From a checkpoint of a small transformer trained on Wikipedia.
Architecture: LayerNorm before each block, rotary positions, no biases in attention or MLP, tied embeddings.
MLP neurons of a small language model. Each row is named by its layer, matrix (up: input weights) and neuron, and shows model dimensions 0-127. Each number is 128 + 24 x the weight over its row's rms, rounded and kept within 0 to 255.
A block is one neuron, or neurons of one layer that tend to fire together. Before each block is what it responds to, as a language model described it from the Wikipedia text at the highest values.

Infobox field labels. Field-name words in structured lists and tables that come right before a colon or pipe, such as Elevation, Binomial name, Sources, Born, and column headers like Score, Year, Season.
L2.up184 [120 142 112 133 129  92 139 130 142  89 154 115 124 132 139 132 157 156  78 105 130 140 138  92  78  89 127 110  69  95 133 172 101 125 155 141 116 102 144 101 116 134  99 117 104 119 141 109 174 170 157 135 119 192 104 156 115 136 113 135 125 174 156 132  99 165 113 137 112  95 157 107 151 135 176 117 147 107 140  98 158 112 101 151 147 128 123 135  96 126  94 109 116 106  75 131 107 139 160 108 136 108 133 114 105  56 114 119 134 135 100 138 111 173 144 164 154 105 125 134  88  99 126 169 158 164  95 150]
L2.up309 [141 105 133 146 135 138 135 156 109 134  89 136 143 149 131 134 144 127 149 106 131 114 152 141 125  93 116 120 137 126 120 140 104 152 106 148 164 137 155 128  94 143  97 101 123  88 110 104 128 125 105 137 137 166  98 136 121 128 133 130 115 171 151 108 129 155  87 176 165 150 118 124 106 130 133 118  92 129  90 121 131  83 110 159 161 133 139 120 117 130 103  80 137 118 155 154 116  90 203 113 168 118 154 151  60  84 154 149 113 137 130  91 148 100 133 132 140  75 164  91 108 131 178 160 104 129 143 101]
L2.up360 [116 169  99 109 156 131 114 154 135 114 150 131 195  99 155 153 168 101  99  99 125 152 108 134 154 127 151 133 114 130 111 198 133 136 119 109 110 100 110 111 114 156 140 101 101  85 136 117 104 124 135 146 143  66  99 124 132 112 141 155 157 164 115 149 158 121 145  89 127 131 121 148 133 128 129 114 147 156 107 126 171  83 122 175 119 173 176 122  98 149 107 139 129 106  90  92 127 114 143 120 140 100 104 130 133 106 155 100 178 130 111 161 145  88 131 154 133 151 144 132 138 116 116 154 125 140 141 113]
L2.up474 [131 163 109 164 118 122 148 118 136 113 113 169 103 124 135 125 136 139 141  83 131 120 175 134  95 127 118 125  87 144 152 146 106 136 116 135 130  79 188 182 143  86 115 140 163 138 147 136 134 145 147 114 143 171 139  57 105 142  98 139 123 138 118 104 146 168  87 114 185 105 129 116 102 186 167 148 164 124 126 116 124 112  97 108  67 120 120 108 132 115 110 143 145 131  94  92  98 101 152 139  97 114 120 151 104 105 122  99 177 178  90 119 118 138 138 146 124 111 157 134 127  77 110 165 140 136 133 117]
L2.up620 [154 156 111 159 123 142 124 129 110 109 144 115 118 123  82 205 125 142 121  50 110 139 121 169 182 123  78 170 123 142 115 116 104 138 133 126 108 120 148 162  92 111  87  97 110  98 110 102 163 163 106 110 131 139  97 130 141 120 130 134 117 126 109 149 142 129 102 108 187 106 115 131 126 139 173 141 116 128 141 154 117 117 126 171 151 113 128 116 139  89  78 107 134 150 137 135  88 111 155 129 167 137 160 120 161 126 163 129 100 151 127 100 112 139 168 138 136 112 125 147 100 130 134 100 130 130 149 118]
L2.up692 [140 108 131 149 125 101 105 150 114 147 143 115 106 145 142 132 130 184 129  97 105 156 137 145 123 134 133 114 155  85 114 148 127  98 134 110 112 114 131 158 100 151 133 134 127  98 109 137 181 153 118 123 138 115 133 138 149 141 114 152 102 139 106 140 106 120 171 141 166 143 141 104  95 124 102 151 126 125  99 162 138 103 123 167 103 129 147 109  76  95 123 129 123 113 137 141 126 108 160 149 161  77 141  71 111 111 141 118 118 120  79 158  71 157 134  81 120 128 137 133 102 126 149  92 148 131 141  94]
L2.up750 [136 149 140 149 176 110 186 129 127 118 157 112 134 105 116 126 146 138 115  85 121 152 122 123  70 123 165 137 127 141 100 150 107 137 108 108 177 121  91 108 152 135 142 120  86 115 186 108 160 175 177  68 137 135 125 117 123 169 148 145 114 119 141 113 144 133 147 156 162 112 141 119 142 139 144 153 112  95 162 149 149 107 108 135 132 136 138 128 124 120 121 110  97 127  96 129 135 128 139 105 165 129 134  92 121 113 170 102  76  87 166 138 118 171 119 125 144 110 123 106 131 150 106 133 115 112 129 116]
L2.up753 [139 132 146 152 151 140  74  95  88 116  82 103 125 107 106  89 113 121 150 149 116 137 125 120 109 128 121 135  84 123 146 137 109 138 151 139 124  82 133 125 109 157 149 102 119 169 108 120 157 152 138  91 132 128 124 131 129 137 131 136 125 130  68 172 103  92 103 137 121 108 115 115 123 119 117 109 125 129 154  85 162  98 146 138 133 103 137 133 140 111  55 128 129 107 128 117 132  94 178 115  95 127 120 116 114  70  90 119 141 157  98  65 123  90 161 135 108 128  77 138 115 106 182 121 122 106 133 151]

Wiki markup and word fragments. Opening == of section headings after a blank line (==Biography, ==Career) and | cells in wiki tables, plus mid-word fragments like Tempe-r-ature and Cor-r-ections.
L4.up51 [109 138 153 108 151 165 146 172 129 149 142 174 100 153 124 152 115 133 129 121 124 118 107 150 139 111 118 123 109 119 159 126 142 136 169 130 166 141 107  86 101 129 106  86 141 112 109 111 133 100 142  85 137 145  71 156  83  97 117 136 139 113 160 140 147 155 151 202 111 141 109 153 101 131  96 111 146 142 140 126 105 136 117 133 165 106 130  88 146 143 127 154 136 137 161 119  97 125 129 164 137  75 122 123 122 114 125 141  57 156 152 141 138 116 159 150 157 115  98 130 148 110 172 166 177 141 177 113]

Structured-data cell ends. Closing token of a field in tables and markup, such as a % after a number in a table cell, == opening a section heading, or ) and dashes before a | separator.
L5.up140 [115 154 154 122 178 104 105 142 121 122 142 137 155 103 143 145 125 119 157 107 143 130 145  66 122 140 143 137 167 158 133 131 144 192  95 123 103 101 153  95 158 141 116 160 154 117 164 169 131 154 103 115 142 106 127 138 111  88 120 121  81  75 137 118 109 118 117 142 160 132 113 102 178 121 119 120 120 114  70 123 146 114  98 147 101 143 112  98  99 148 104 128 175 130  93 154 161 132 150  98 127 147 135 135  86 143 124 173 136 110 158 135 142 118 140 112 132  89 136 158 133 120  84 141 142 150 145 116]
L5.up291 [ 74 105 125 152 165  83 128 170 109 126 112 142 144 128  89 140  97 150 133 117 139 122 107 152 160 175 159 126 156 175 118 138 126 141  93 146 118 139 149 126  92 162 123 100 116 151  80 125 160 131 142 122 149 131 134 139 110 133 165  92 116 100 107 107 140 133 135 219 166 157 119 116  77 126 127 168 111 109 159 124  96 113 109 145 118 123 105 129 130  93 116 160  69 165 138 107 128 117 120 136 111 141 127  88 163 137 116 129 163 130 124 126 150  80 167 119 147 109 126 111 116 107 155 142 153  94 133 136]
L5.up382 [131 106 117 121 108 132 131 157 168 160  90 141 141 101 121 145 111 112 131 137 134 108 175 143 175 129 114 123 113 124 122 106 133  96 192 140 111  96 130  96 123 155 101 172 152 118 120  95 205 139  98 111 104  84 103 130 114 119 138 134 166 110 150 128 126 146 126 121 192 104 152 141 125 120 111 111 106 139 146 121 125 111 158  67  84 105 107 138  99 122 117 185 110 113 123 114 108  99  93 116 129 129 114 109 146 136 144 149  82 131 169  86 135 142 144 119 131 149 148 112 146 113 142  98 140 136 139  87]
L5.up395 [116 142 126 141 148 128 146 133 136  97 171  62  97 132 139 111 116 128 148 146 156 147 116 156 103 161 101  65  81 123 139  98 152 165 118 138 113  88 124 142 116 134 159 144 143 109 154 151 171 141 169 126 154  89 117 107 144 108 110 140 141 106 145 135 107 137 124 123 123 133 116 105 159 131 104 104 119 147 107  89 140 115 156 146 168 183 148 124 141 136 147 110 101 129 154  87 117 113 141 136 111 129 112 146 149  81 124 129  82 124  93 143 115 162  96 125  73 141 118 168  93 102 124  97 103 103 141 140]
L5.up509 [107 114 134 103 131 127 155 128 153 104 106 108 128 143  77 171 113 122 113 164 162 114 100 126 127 101 162 120 135 137 143 122  88 146 129 140 167  74 128 133 151 148 163 116 146 123 176 102  84 112 139 126 133 107 128 100 151 112 133 119 163 131 135 119 165 121 148 126 190 176 123 135 135 172  86 149 124 142 174 122 135 114 129 140 126 128  91 138 154 113 124 106  99 127 130 122 105 111 132  93  70 128  96  89 152 187 163 110 110 132 113 111 125 131 150 128 143 126 121 126 144 119 144 105 142  96 123 165]
L5.up518 [153 137 133 136 194 138 125 101 109 133 147 100 118 125 119 152 153 144 115 138 117 161 134  98 126 128 102 131 111  97 141 112 149 153  80 149 120 106 142 129 157 159 120 105 128 111 147 115 152 125  88 110 119 146 123 172 131 137  68 153 189 102 104 209 145 144 137 123 132 138 134 142 151 155 132 134 156  98 142  81  92 113 114 172 185 142 110 103 117 128 105 111 155 156 150 122 123 101 133 147 122 107 126 162 108 159 149 115 113 132 114 176  79 130 142 109 146 147 107 132 167  94 123 107 115 118 190 123]
L5.up626 [137 132  97 118 185 153 125 128  91 137 125  82 109 161  99 187 137 132 141 145 102 124 100 121 116 108 139 156  84 143  69 152 156 131 123 113 127 132 127 122 149 146 135  98 128 123 133 132 123 143 128 122 123 104 133 132 122 127 130 132 159 129 108 167 130 144 139 141 131 119 152 129 110 141 139 143 107 129 125 136 141 134 139 127 152 104  90 116 137 110 149 139 123 123 114 115  95  77 191  92 120 104  92 125  87 160 102 137 111 128 143 152 166 163 187 113 157 108 164 102 116  92 132 132 149 140 165 149]
L5.up804 [132 133 127 175 122 103 179 134 163 127  98 112 125 127  93 161 159 153 134 169 127 155 120 153 121  97 104 166 156 120  88 151 145 143 129 137 112 101 145 110 106 166 135  96  85 109 106 102 109 145 107 132 134 137 128 149 150 123 129 157 130  72 104 129  85 104 159 143 139 109  94  78  96 135 103 103 128 117 153 134 143 127 106 151 124  47 117 157 179 134 105 145 105  76 133 146  93 123 118 136 115 122 119 134 136 121 114 147 126 124 103 141 105 111 130 160 162 166 117 155 148 161 110 139 110 128 105 169]

Start of personal names. Tokens just before or at the start of a person's full name, often a table cell separator after a party or country code (Democratic |, AUS Nick), or first-name pieces (Ri-ley, Jul-ia).
L4.up697 [160 135 132 106 138 139  65 113 210 137 119 123 150 117 126 123 105 143  74 160 134 110 113 158 176 178 108 101 131 116 127 141 124 131 103 169 145 110 105  95 101 113 129 109 108 131 111 118 114 160 154  76 121 124 158 132 103 135  93 129 125 120 156 120 128 136 128 120 114 160 161 153 189 116 161  80 140 122 106 146 139  93  90  98 147 118  98 125 162 107  94 123 143 112 116 125 136 132 118  86 195 184 135 180 130 123 107 139 148 131  99 149 135 108 139 110  91 133 144  98 123 156 111 134 121 120  91 125]

Section heading close. Closing equals-sign markup (==, ===) that ends a Wikipedia section heading, e.g. after Career statistics, Reception, Early life; weakly some ordinary punctuation.
L2.up18 [141 109 135 113 132 170 101  97 132 136 105 122 143 107 129 132  98 171 132 107  92 171 130 164 149 131 118  88 131  89 151 142  96 129 120 104  94 121 149 114 144  98 126 126 153 133 129 151 122 136 137 112 122 120 131  86 170 125 123 146 159 171 160 159 134 132 145 150 131  89 121 172 110 135 167 115 155 106 148 169 106  92  93 137 105 158  77 149 124 143 130 115 117 153 153 109 167 140 174 138 133 124 150 127 166 161 132  85  91 139 126 136 104 116 160 150 126 127 118 114 155  85 110 167  99 171 142 119]
L2.up68 [170 163 142 111 132 101 163 139 116  97 122 108 118 124 104 141 101 218 108 119 100 133 151 143 155 166  92 108 113 145 151 144 135 138 168 168 168  99 132 152 137 127 135 148 116 100 158 107 101 132 110 110 126 138 113 134  98 111 136 160 129 134 130 113 130 139 110 110 159  80 141  93 114 137 120 137 136 143 176 151 134 106 130  92 123 163 111  97 111 102 156  77 146 157  73 139 102 114 128 162 129 100 133  89 115 104 133 119 157 107 164 116 121 148 133 103 126 123 108 122  93 102 109 147 166 115 131 146]
L2.up225 [138 120  89 125 102 169 133 136 118 115  99 154 173 129  99 122 144  94 123 123 148 102 154 103 115 152 132 174 164 154 149 130 132 118 145 110 138 115  81 136 102 123 155  99 159 107 142  86 121 132 140  77 129 116 136 140 191 137 142 119 133  90 120 181  97 134 126 180 134 117 148 121 175 160 122 161 142 157 160 121 121 117 116 125 123  92 104 152 153  77 112 125  64 104  93 101 136  94 120 163 153 157 122 123 105 144 156 122 132 141 154 151 165  96 124 146 161 160 111 157 164 133 107 159 138 116 110 130]
L2.up282 [ 81 109 112 161  86 113 131 144 166 101 101 164 118  75 134  83 112 163 128 142 116 164 135 113 112 163 167 110 143  66 135 110 123 128 175 139 131 127 103 113 173 143 110 182 149 130 120 175 119 136 151 120 141 127 127 152 114 133 136 116 147 151 132 117 148 136 143 150 119  78 138 154 141 134 107  82 113 110 119 165 137 153 120  94 112 108 165 109 156  71 150 120 137 161 133 101 118 101 136  94 135 146 163 114 156 111 160 160 105 127 137 145 104  91 135 126 113 172 108 136 149 111 103 152 107 133 132 128]
L2.up299 [103 111 135 134 136 126 157 124 106 102 142 138  99  88 175 131 112 186 119  79 116 114 165 165 116  99 157 127 118 122 156  77 129 141 121 132 113  89 115 107 164  94 134 110 118 104 145 159 132 103 146 136  87 113 120 164 115 145 166 162 151 116 168 134 122 138 129 125 183 112 117 119 161 139 144 114 155 155 137 118 121 120  85 152 134 101 132  78 126 124 119 137 129 134 139 103 132  88 152 139 106 103 180 141 120 169 158 123  87 117 123 170 133 133 154 191 105 117 141 120 129 135 132 147 200 108 121 125]
L2.up446 [119 142  99 162 139 118  95  88 148 154 147 129 112 158 146 115 121 160 110  92 124 137 144 146 159 104 116 121  93 129  90 128 100 130 120 139 107 103 125 145 151 149 127 157 130 116 126 143 118 123 134  99 141 117 112 164 121 165 161 105 164 114 176 110 126 146 136 142 130 102 147 102 113 138 154 134 115  87 131 156 148 153 135 144 110 114 105 107 139 124 131 155 118 135 108 115 165 146 130 127 106 122 100 122 124  85 142 103 125 134  95 117 146 105 131 136 166 133 185 142 165 129 104 133 151 172  97 124]
L2.up564 [ 81 163 151  92 111 159 118 173 182 136 181 146 144 123 149 132 145 134  97 132 119 161 156 177 171 146 136 124 144 128 165 129 121 130 148 155 136 138 127 115 113 119 122 106 138 113 122 166 132 111 120 124 113 181  91  99 107 123 136  90 163 110 147 144 112 130 107 131 166 109 125  99 130  97 147 107  92 130 133 156 135 160 117 122  93 160  79  92 133 126 144 130 124 151 105 143 101 108 106 115 123  94 100  77  77 166 158 167 133 160 145 143 148 138 142 119 157 150  78 122  92 121 116 141 140 123 126 125]
L2.up758 [145 128 130 113 144 136 119 130 109 140 152  86 139 128 148 106 113 152 114 119 130 171 124 125 149 112 130 116 149  84 136  91 116 136 118 152 122 157 129 138 157 136 104 100 148 163 162 124 106 153 154  83 106 157 145 148 143 109 137 173 163 121 118 120 125 133 135 114 148  91 121 156 129 140  93  89  93 138 143 103 165 119 105 123 132 141 108  88 163 101 141  82 123 162 183 105 110 104  94 142  91 109 140 130 147 112 126 129 109 140 114  84 152 128 130  73 131  78  90 117 116  90 128 116 151 113 146 108]

Structured list/table entry keys. Tokens starting a new line in infobox "- Field:" lists or table rows, like Area code, Label, Height, year digits.
L4.up607 [ 95 119 124 100 166 164 134 138 156 150 150  90 158  96 144 156 117 151 107 151 163 109 136 165  92 145 132 135  92 138 100  95  99 176 102  99 135 106 148 133 142 102 116 144 159 131 146 140 141 125 124 133 131 164 136 145 142 141 137 133 129 102 143 178 174 141 113 146 121 125 150 133 140 137 142 127 166 101 113  76 127 135 125  94 155 111 102 136 148 148 105 113 155 177  77 136 119 110 193  96  99 109 168 125  81  90 131 119 136 175 142 163  90 122 164 142 100  83 182 138 124 164 118 153 158 116 116  84]

Given names before surnames. Person first names, or their last word piece, right before the surname in tables, credits and lists, e.g. Steve, Andy, Fyo-dor, and the period of Mr.
L5.up161 [168 135 159 136 116 136 108 147 165 161 155 147 175 102 126  99 106 164 123 103 124  96 129 107 143  93 140 157 142 133  94 103 141 114 129 116  81 170 121 136  95 122 128 126 117 149 155 136 136 130 103  87 164 172 138 120 156 134 131 122 116 147  82 127 144 104 121 128  95 167 123 144 189 105 164 133 145 137 120 152 146 151  97 115 158 124 131 152 114  98  72 127 149 133 148 138 133 162 128 101 158 135 119 138 154  89 133 125 119 160 136 153 147 121 114  91 148  84 149 140 129 182 102 182 148 116 120  80]
L5.up207 [164 138 149 146 166 128 120 128 109 136 118 111 138  61  97  86 170 114 135 138 116 118 122  96 149 136 127 110 110 121 127 130 162 129 117 110 158 120 156 122 160 115  67 169 112 114 137 141 178 135 112 127 133 141 148 124 101  77 103 140 152  60 129 134 108 129 136 152 133 139 132 109 141 128 151 200 143 111 143 153 142 148 125  89  83 146 113 105 132  90  98 120  83 125 126 161 119  92 123 118 110 134 132 140 135 132 109 110 140  88 125 182 153 147 109  98  97 175 126 107 144 141  97 135 168  87 129 101]
L5.up458 [135 146 114 109 107 111 104 164 138 125 112 142 126 147 162  82 106 191 124 118 138 127 148 142  94  70 149  85 105 117 111 152 151 112 160 131 127  94 129 163 117 112 131 172 108 138 148 136  88 164 132 142 131 118 132  94 123 117  97 114 132 107  95 140 112 104 146 121 124 132 118  83 125 137 159 175 155 136 139 183 122 139  94  97 131 140 147 130 126 124 132 119 129 101 114 140 138 155 155 141 161 134 141 128 139 117 114 153 129 141 126 146 129 152 119 111 101  60 175 154 125 118 121 112 142 126 125  99]
L5.up465 [160 113 105 115 102 130 113 141 171 151 150 117 134 134  86 138 113 130 110 123 139 144 134 174 145 121 146 128 129 156 127 113 115 127 170 138  95 119 139 185  96 104 142  93 129 149 126 102 163 117  82 111 135 155 160 115 121 163 155 126 160 129  88 106 117 122 115 130  69 148 139 137 141  97 155 141 111 106 138 134 135 164 131  97 155 134 155 184 141 121 108 175 116 147 113 128 117 177 153 107 112 137 135 162 122  94 136 131 128 202 108 160 125  86 129 128 115 114 143 114 126 124  77 149 132 115 137 108]
L5.up589 [139 108 125  96 133 122 105 143 153 157 130  73  97 106 138  74 104 152 143 159 144 136  89 162 164 128 116 140 106 139 128  95 109 140 126 171 101  74  96 172 135 120 138 146 133  98 108  92 134 172 172 141 138 139 155 148 113 168 123 144 136 136 102 113 116 106 140 144 105 113 172 130 140  91 171 126 115 141 119 155 149 164 136 141 148 146 126 146 128 116 125 131 115 143 122 157  97 156  95  79 142 170 124  98 138 132 123  62 119 166 117 189 148 121 123 113 146 113 126 117 172 163 116 124 166 111 140 151]
L5.up690 [126 147 106 109  87 106 132 131 135 128 123 119 127  90 133 110 137 164 158 112 148 106 139 124  90  75 106 163  88 140  97 168 180 141 146 127  97 153 123 164 125  93 115 143 144 106 139 155 166 137 106 129 105 118 127 146 134 109 123 133 170 111  72 139 118 128 129 124  80 103 108 116 170 105 131 172 101 140 107 144 130 150 148  95 148 107 185 144 111 125 104 137 143 148 104 128 128 131 142 157 101 134  98 114 121 156 106 143 111 145 150  98 176 132 124  76 142 119 133  79 132 131  67 149 114  93 153 101]
L5.up809 [126 131  89 102  93 156 129 138 172 156 139 131 158 128 119 126 120 146 117 113 121 117 157 120 118 151  62 140 135 110 116 145 145 142 142 157 127 107 114 113 102 106 100 122 140 109 115 137  68 120 128 170 125 129 161 118 109 111 108  90 130  89 128  90 119 128 145 159 122 108 126 184 137 102 142 111 162 132 123 130 150 113 162 105 135 122 154  84  88  97 122 125  82 110 177 149 134 142 142 107 178 132 155 103 139 134 121 120 160 171  98 127 155 147 111 123 112 119 146  97 137 173 137 159 165 139 104 148]
L5.up831 [208 109 132 145 124 141 144 133 138 161 129 111 169 143 124 145  71 106  83  96 120 149 119 117 165 138 134 148 118 145 128 101 156 117 129 146 110 124 124 108 153 113 141 150 104 137 180 142 104 108 131  87 111 129 130 136 107 115  85 114 148 117 113 126 150 140 154 140  96 146 115 112 163 128 129 152 106 134 119 156 135 175 120  69 135 134 163 124 158 113 119 134 119  74 115 152 121 117 175 123 136 159 168 144 134 141 121 129 153 205 143 137  88 111 119 119 124 117  99  91  79 156 135 175 103 101 131 115]

Given names in full names. Given names and other first pieces of proper names after by, commas or table pipes, e.g. Robert, Michael, Stanisław, Peter(head).
L2.up7 [133 105 114 101 153 109 147 136 133 170 158 156 120 100 179 114 121 163 138 129 156 145 126 117 154 120 139  80 131 114 127 120 178 115 121 190 109  70 137 143 106 104 133 167 107 185 123 162 157 131  84 143 128 154 124 135 109 134 133 162 117 142 142 112 133 136 118 170 136 108 145 117 160 134 171 111 134  81 112 122 136 127 147 116 116 131 109 142  78 137 122 149 139 126 106  88 103 127  84 106 123 144 121  90 152 118 109 138 163 135 163 130 140 145 158 114  81 125 123  89  97 175 109 163 161  80 122 124]
L2.up63 [155 178 132 104 158 146 141 121 152 128 172  97 145 117 106 149  87 148 146 138 103 129 118 109 141 112 104  94 109 114 141 146 163 131 118 129 130 130 105 161  77 173 107 152 147  80 150 112 104 144 171 120 146 191 143 152 124 138  84  96 116 108 143 111 137 106 106 153 146  91 165  89 112 104 136 134 143 147 117 129 121 133 141 121 126 117 113 110 105  93  83 161 122 170 128 109 102 122 164 166 135 131  90 128 119 109 102 124 150  87 161  74 109 127 134  98 141 165 163  95 165 151 110 147 139  86 129 141]
L2.up367 [112 113 128  98 136 140 149 116 169 141 128  81 154  78 131 122 115 143  77 153 135 125 134 111 132 122  97 134 136 123 126 156 127 136 158 133  81 143  84 158 129  83 103 130 121 141 122 151 119 134 136 118 125 113 144 116  98 139 129 142 144 129  87 122 150 127 129 134  85 146  83  95 188 102 132 131 171 107  99 171 133 116  93 107 103 125 116 139 160 111  80 138 159 151 167 157 126 128 128  94 181 180 135 151 138 126 120 155 142 128 138 146 129 120 169 111 116 132 158  91 126 187  86 165 114 119 116 134]
L2.up591 [164  97  73 119  82 146 119 155 140 143 142  90 168 130 149 114 110 107  75  89 130 159 106 161 150 137 127 100 144 120 108 174 164 130 152 119 111 123 122 152 136 120 138 128 141 139 119 135 147 133 108 102 139 153 101 132  70 143 138 136 125 123 104 100  91 124 111 135 130 147 109 100 144 124 120 133 122 126 122 161 170 156 113 126  71 115 142 152 114 165 112 177 143 110 135 143 127 139 174 120 155 133 167 137 140 145 103 211 133 133 158 119 136 158 133 123 134 172 132  95 115 135 103 138  78  90 130 135]
L2.up678 [119 105 142  87  99 156 137 114 115 123 114 128  97 132 135  88  96 187 158 151 143 102 136 128 140 118  96 115 126 135 121 123 136 127 139 138 128  89 113 131 142 142 144 145 143 143 121 133 125 167 146 107 126 108 134 113  96 156  94  73 138 153 128 155 124 120 130 155  76 117 126 124 148 113 155 140 180 146 133 144 124  95 125 134 157 156 151 135 138 139  97 119 125 163 176 153 171 112 113 145 120 138 146  92 121 139 151 102 153 137 152 138 125 137 136  82  73 144 165 130 117 132  83 112 140 142  89 105]
L2.up702 [ 97 118 150  64 126 117 126 170 160 142  83  95 163 133 154 160  99 134 119 101 114 145 109 138 139 114  95  66 121 131 125 143 113 141 115 139 141 148 120 120 148  82 119 182 122 165 110 153 143 138 105 152 132 172 151 139 117 135 137 153 126 109 152 131  84 159 165 146 113 125 131 127 169 131 108 140 135 110  99 139 132  97 126  97 113 109  85 113 116 166 151 148  92 109 125 119 118 106 146 121 126 160 135 117 120 116 135 169 101 123 141 114 115 122 113 130 113 130 120  92 131 126 103 109 156  79 140  70]
L2.up744 [166 121 138 123 176 143 138 128 169 108 129 120 155  89 113 144  91 122  97 123 144 149 152 142 107 108 147  90 140 141 129 125 114 149  98 138  90 132  88 121 123 116 130 151 119 149 130 157 142 119 143 109 112 118 106 157 146 139  84  98 145  77 108 114  94 111  88 144 139 117 124 124 177 137 107 118 149 104 136  87 102 132 118 126  92 158 104 132 197 101 130  94 106 134 149 159 131 161 110 127 150 174 157 104 147 126 111  86 117  91 115 137 159  94 183 110 104 136 109  77 133 165  82 131 138 146 125 123]
L2.up844 [159 135 109 104 152 136 143 128  95 180 120 121 101  79 102 114 111  80 152 148 115 155 107 130 148 127 172 119  83 131  99 145 120 158 153 169 137 185 133 104 147  96  93 149 132 119 148 119 113 154  74 136 131 138 121 157 108 116 159 153  78 134 115 131 115 166 141 122  94 128 134 106 184 142 125 161 141 136 126 179 112 114 124 141 130 141 153 139 130 152 109 144  98 163 157 105 153  95 101 129 152 125 103 119 149 135 120 145 127 126 130 108 129  91 149  83  77 101 128  98 130 140 132 133 117 125 123 126]

Digits within numbers. Single digit tokens inside multi-digit numbers in tables, lists and dates, often the tens or decade digit, e.g. 1 in 10, 19'8'8, 20'1'1.
L5.up35 [131 138 144 130 169 120 136 126 117 127 146 120 100 121 159 173  82 111 145  93 111  82 144 148 145 172 140 104  97 120  93  84 111 142 102 160 161 130  97 125 129 134 169  91 157 163 138 141 141  97 108 151 102 134 108 132 151 123 131 125 172 151 182 129  56 107 136 114 137 144 119 147 121 138 145 143 144 120 155 150  94 116 145 135 149 154  91 175 125 136 123  95 142 173 103  90 125 112 125 113 146  88 139  89 155 146 124 148 128 147 134 142 126 120 131 161 114 161 145 130 129  95 123 100 120 125 151 105]
L5.up184 [125 109 134 146 159 155 141 153 113  88 126  93 146 105 112 178 122 168 119  89 135 141 137 126 104  86 145 158 148 105 143 158 136 171 144 139  59 126 162 142 127 152 116  78 140 133 133 108 119 121 124 144 142 102 156 104 109 132 133 146 113 128 117 123 116 129 121 155 149 136 141 143  99 128 170 144 119 117 149 155 135  96 154 119 102 153 104 117 146  95 125 119  72 113 113 114 125 119 133 126 124  99 127  90 159 178 120 140 154 105 117 125 175 113 122 113 129 127 129 115 147 123 140 121 127 139 112 127]
L5.up210 [135 115  90 173 101 122 131 115 121 114 107 168 111 151 105 131 105 143 154 119 164 120 116 146 126 139 142 111 129 107 135 147 109 165 101 155 127 134 152 146 107 138 132  80 133 118 112 125 136 138 147 126 153 143 119 173 156 117 148 137 103 152 112 135 102 104 140  91 173 115 159 135 107 128 162 135 140 102 111 115 149 128 132  69  88  98 133 146 139 127 137  76 110 156  72 145  66 144 143 137 143 118 148 164 139  69  82 102  77 122  86 131 169 117 130  70 120 137 127 137 172 127 153 109 149 122 163 110]
L5.up227 [130 153 149 116 129 132 148 124 153  96 183 137  89 134 112 110 150  96  96 141 152 141 120  94 111 148 156 139  89 185 104 103  94 112 156 131 152 113 149 142  84 149 142 103 150  98 122 157 142 117 139 123 145 127 147 168 101 125 131 151  93 104  96 112 158  83 146 131 194 102 124 138 116  91 103 135 191 120 132 149 158  95 123 134 138 150 121  90 149  81 130 112  99 140 103 179 113 119  99 144 127  83 150 120 132 134 131  90 167 130 133 133 129 107 156  96 136  95 123 123 129 178 181 113 128 172 103  74]
L5.up288 [132 176 145 139 108 113 151 121 156 131 121 147 124 173  98 133 142 126 129 101 165 114 114 151 198  85  89 135 116 136 129 122 185  97 130 144  69 120 135 183 118 150 135 154 131 128 110 142 125 147 144 146 129  88 109 118 107 152 134 143 129  88 107  72 111 104 118 159 158 154 142 144 142 124 159 126 163 129 108  88 129 133 150 111 141 111 114 168 158 170 136  71 104 111 129 128 111 119 147 146 148 136 114 136  94 128 120 114 133  88 121 146 114 138 142 115 120  95 177 117  97 121 146 145 107 152 148 115]
L5.up639 [152 123 132 112 159 139 121 161 144 150 113 132 150 119 100 141 163 128 125 114 159 140 154 104  78 124 121 102 102 150 133 131  98 126  97 112 122 151 135 148 140 104 141 103 151 130 117 108 104 118 115 121 108 135 137 121 150 136 120 141 163 149 159 136 143 130 116 150 169 176 108 157 122 122 124 132 145 124 184 119 120 122 118 127 117 146 109 122 135 132 134  74 137 167  81 186 146  88  92 141 108 110 103 145 160 138 126 119 153 161 127 118 145 146 154 104 123 111  95 135 123  85 153 129 133 155 157  98]
L5.up752 [122 134 148 129 186 127 142 127 173 135 133 164 142 114 102 139 129  69 121 141 134 129 170 125 148 129 153 125 113 134 114 118 168 128  69  99 127 142 148 188  88 141 146 119 156 131 132 124 121 161 113 116 122 165 113 147 103 126 145 106 126  96 114 144  99  73 142 155 170 148 140 134 133 162 166 124 138  86 152 133 155 152 123 112 169 103 122  91 134 136 154 139 110 130 128 127 116 128 104  87 148  89 158 147 115 138 121 104 180  82 165 166 101 158 114 122 131  75 114 175 116 117 115 121 116 120 129 102]
L5.up765 [121 115  68 123 122 157 120 137  95 151 124 190 137 152 156 138 115 118 128 112 140 131 153  99  69 162 130 132  66  96 133  96 119 178 134 140 158 142 146 127 127 119 141 127 145 118 120 127 126 140 113 126 115 113 120 115 154 149 102 139 156 139 192 134 125 131 134 123 101  92 128 156 145 147 172 162  93 121 137 142 165 107 108 126 138 139 116 150 152 134 140 111 127 132 116 146 139 114 138 145 134  93 105 107 111 130 140 111 113 135 164 126 168 115 157 130 124 123 110 115 150 113 145 138 138 132 107 101]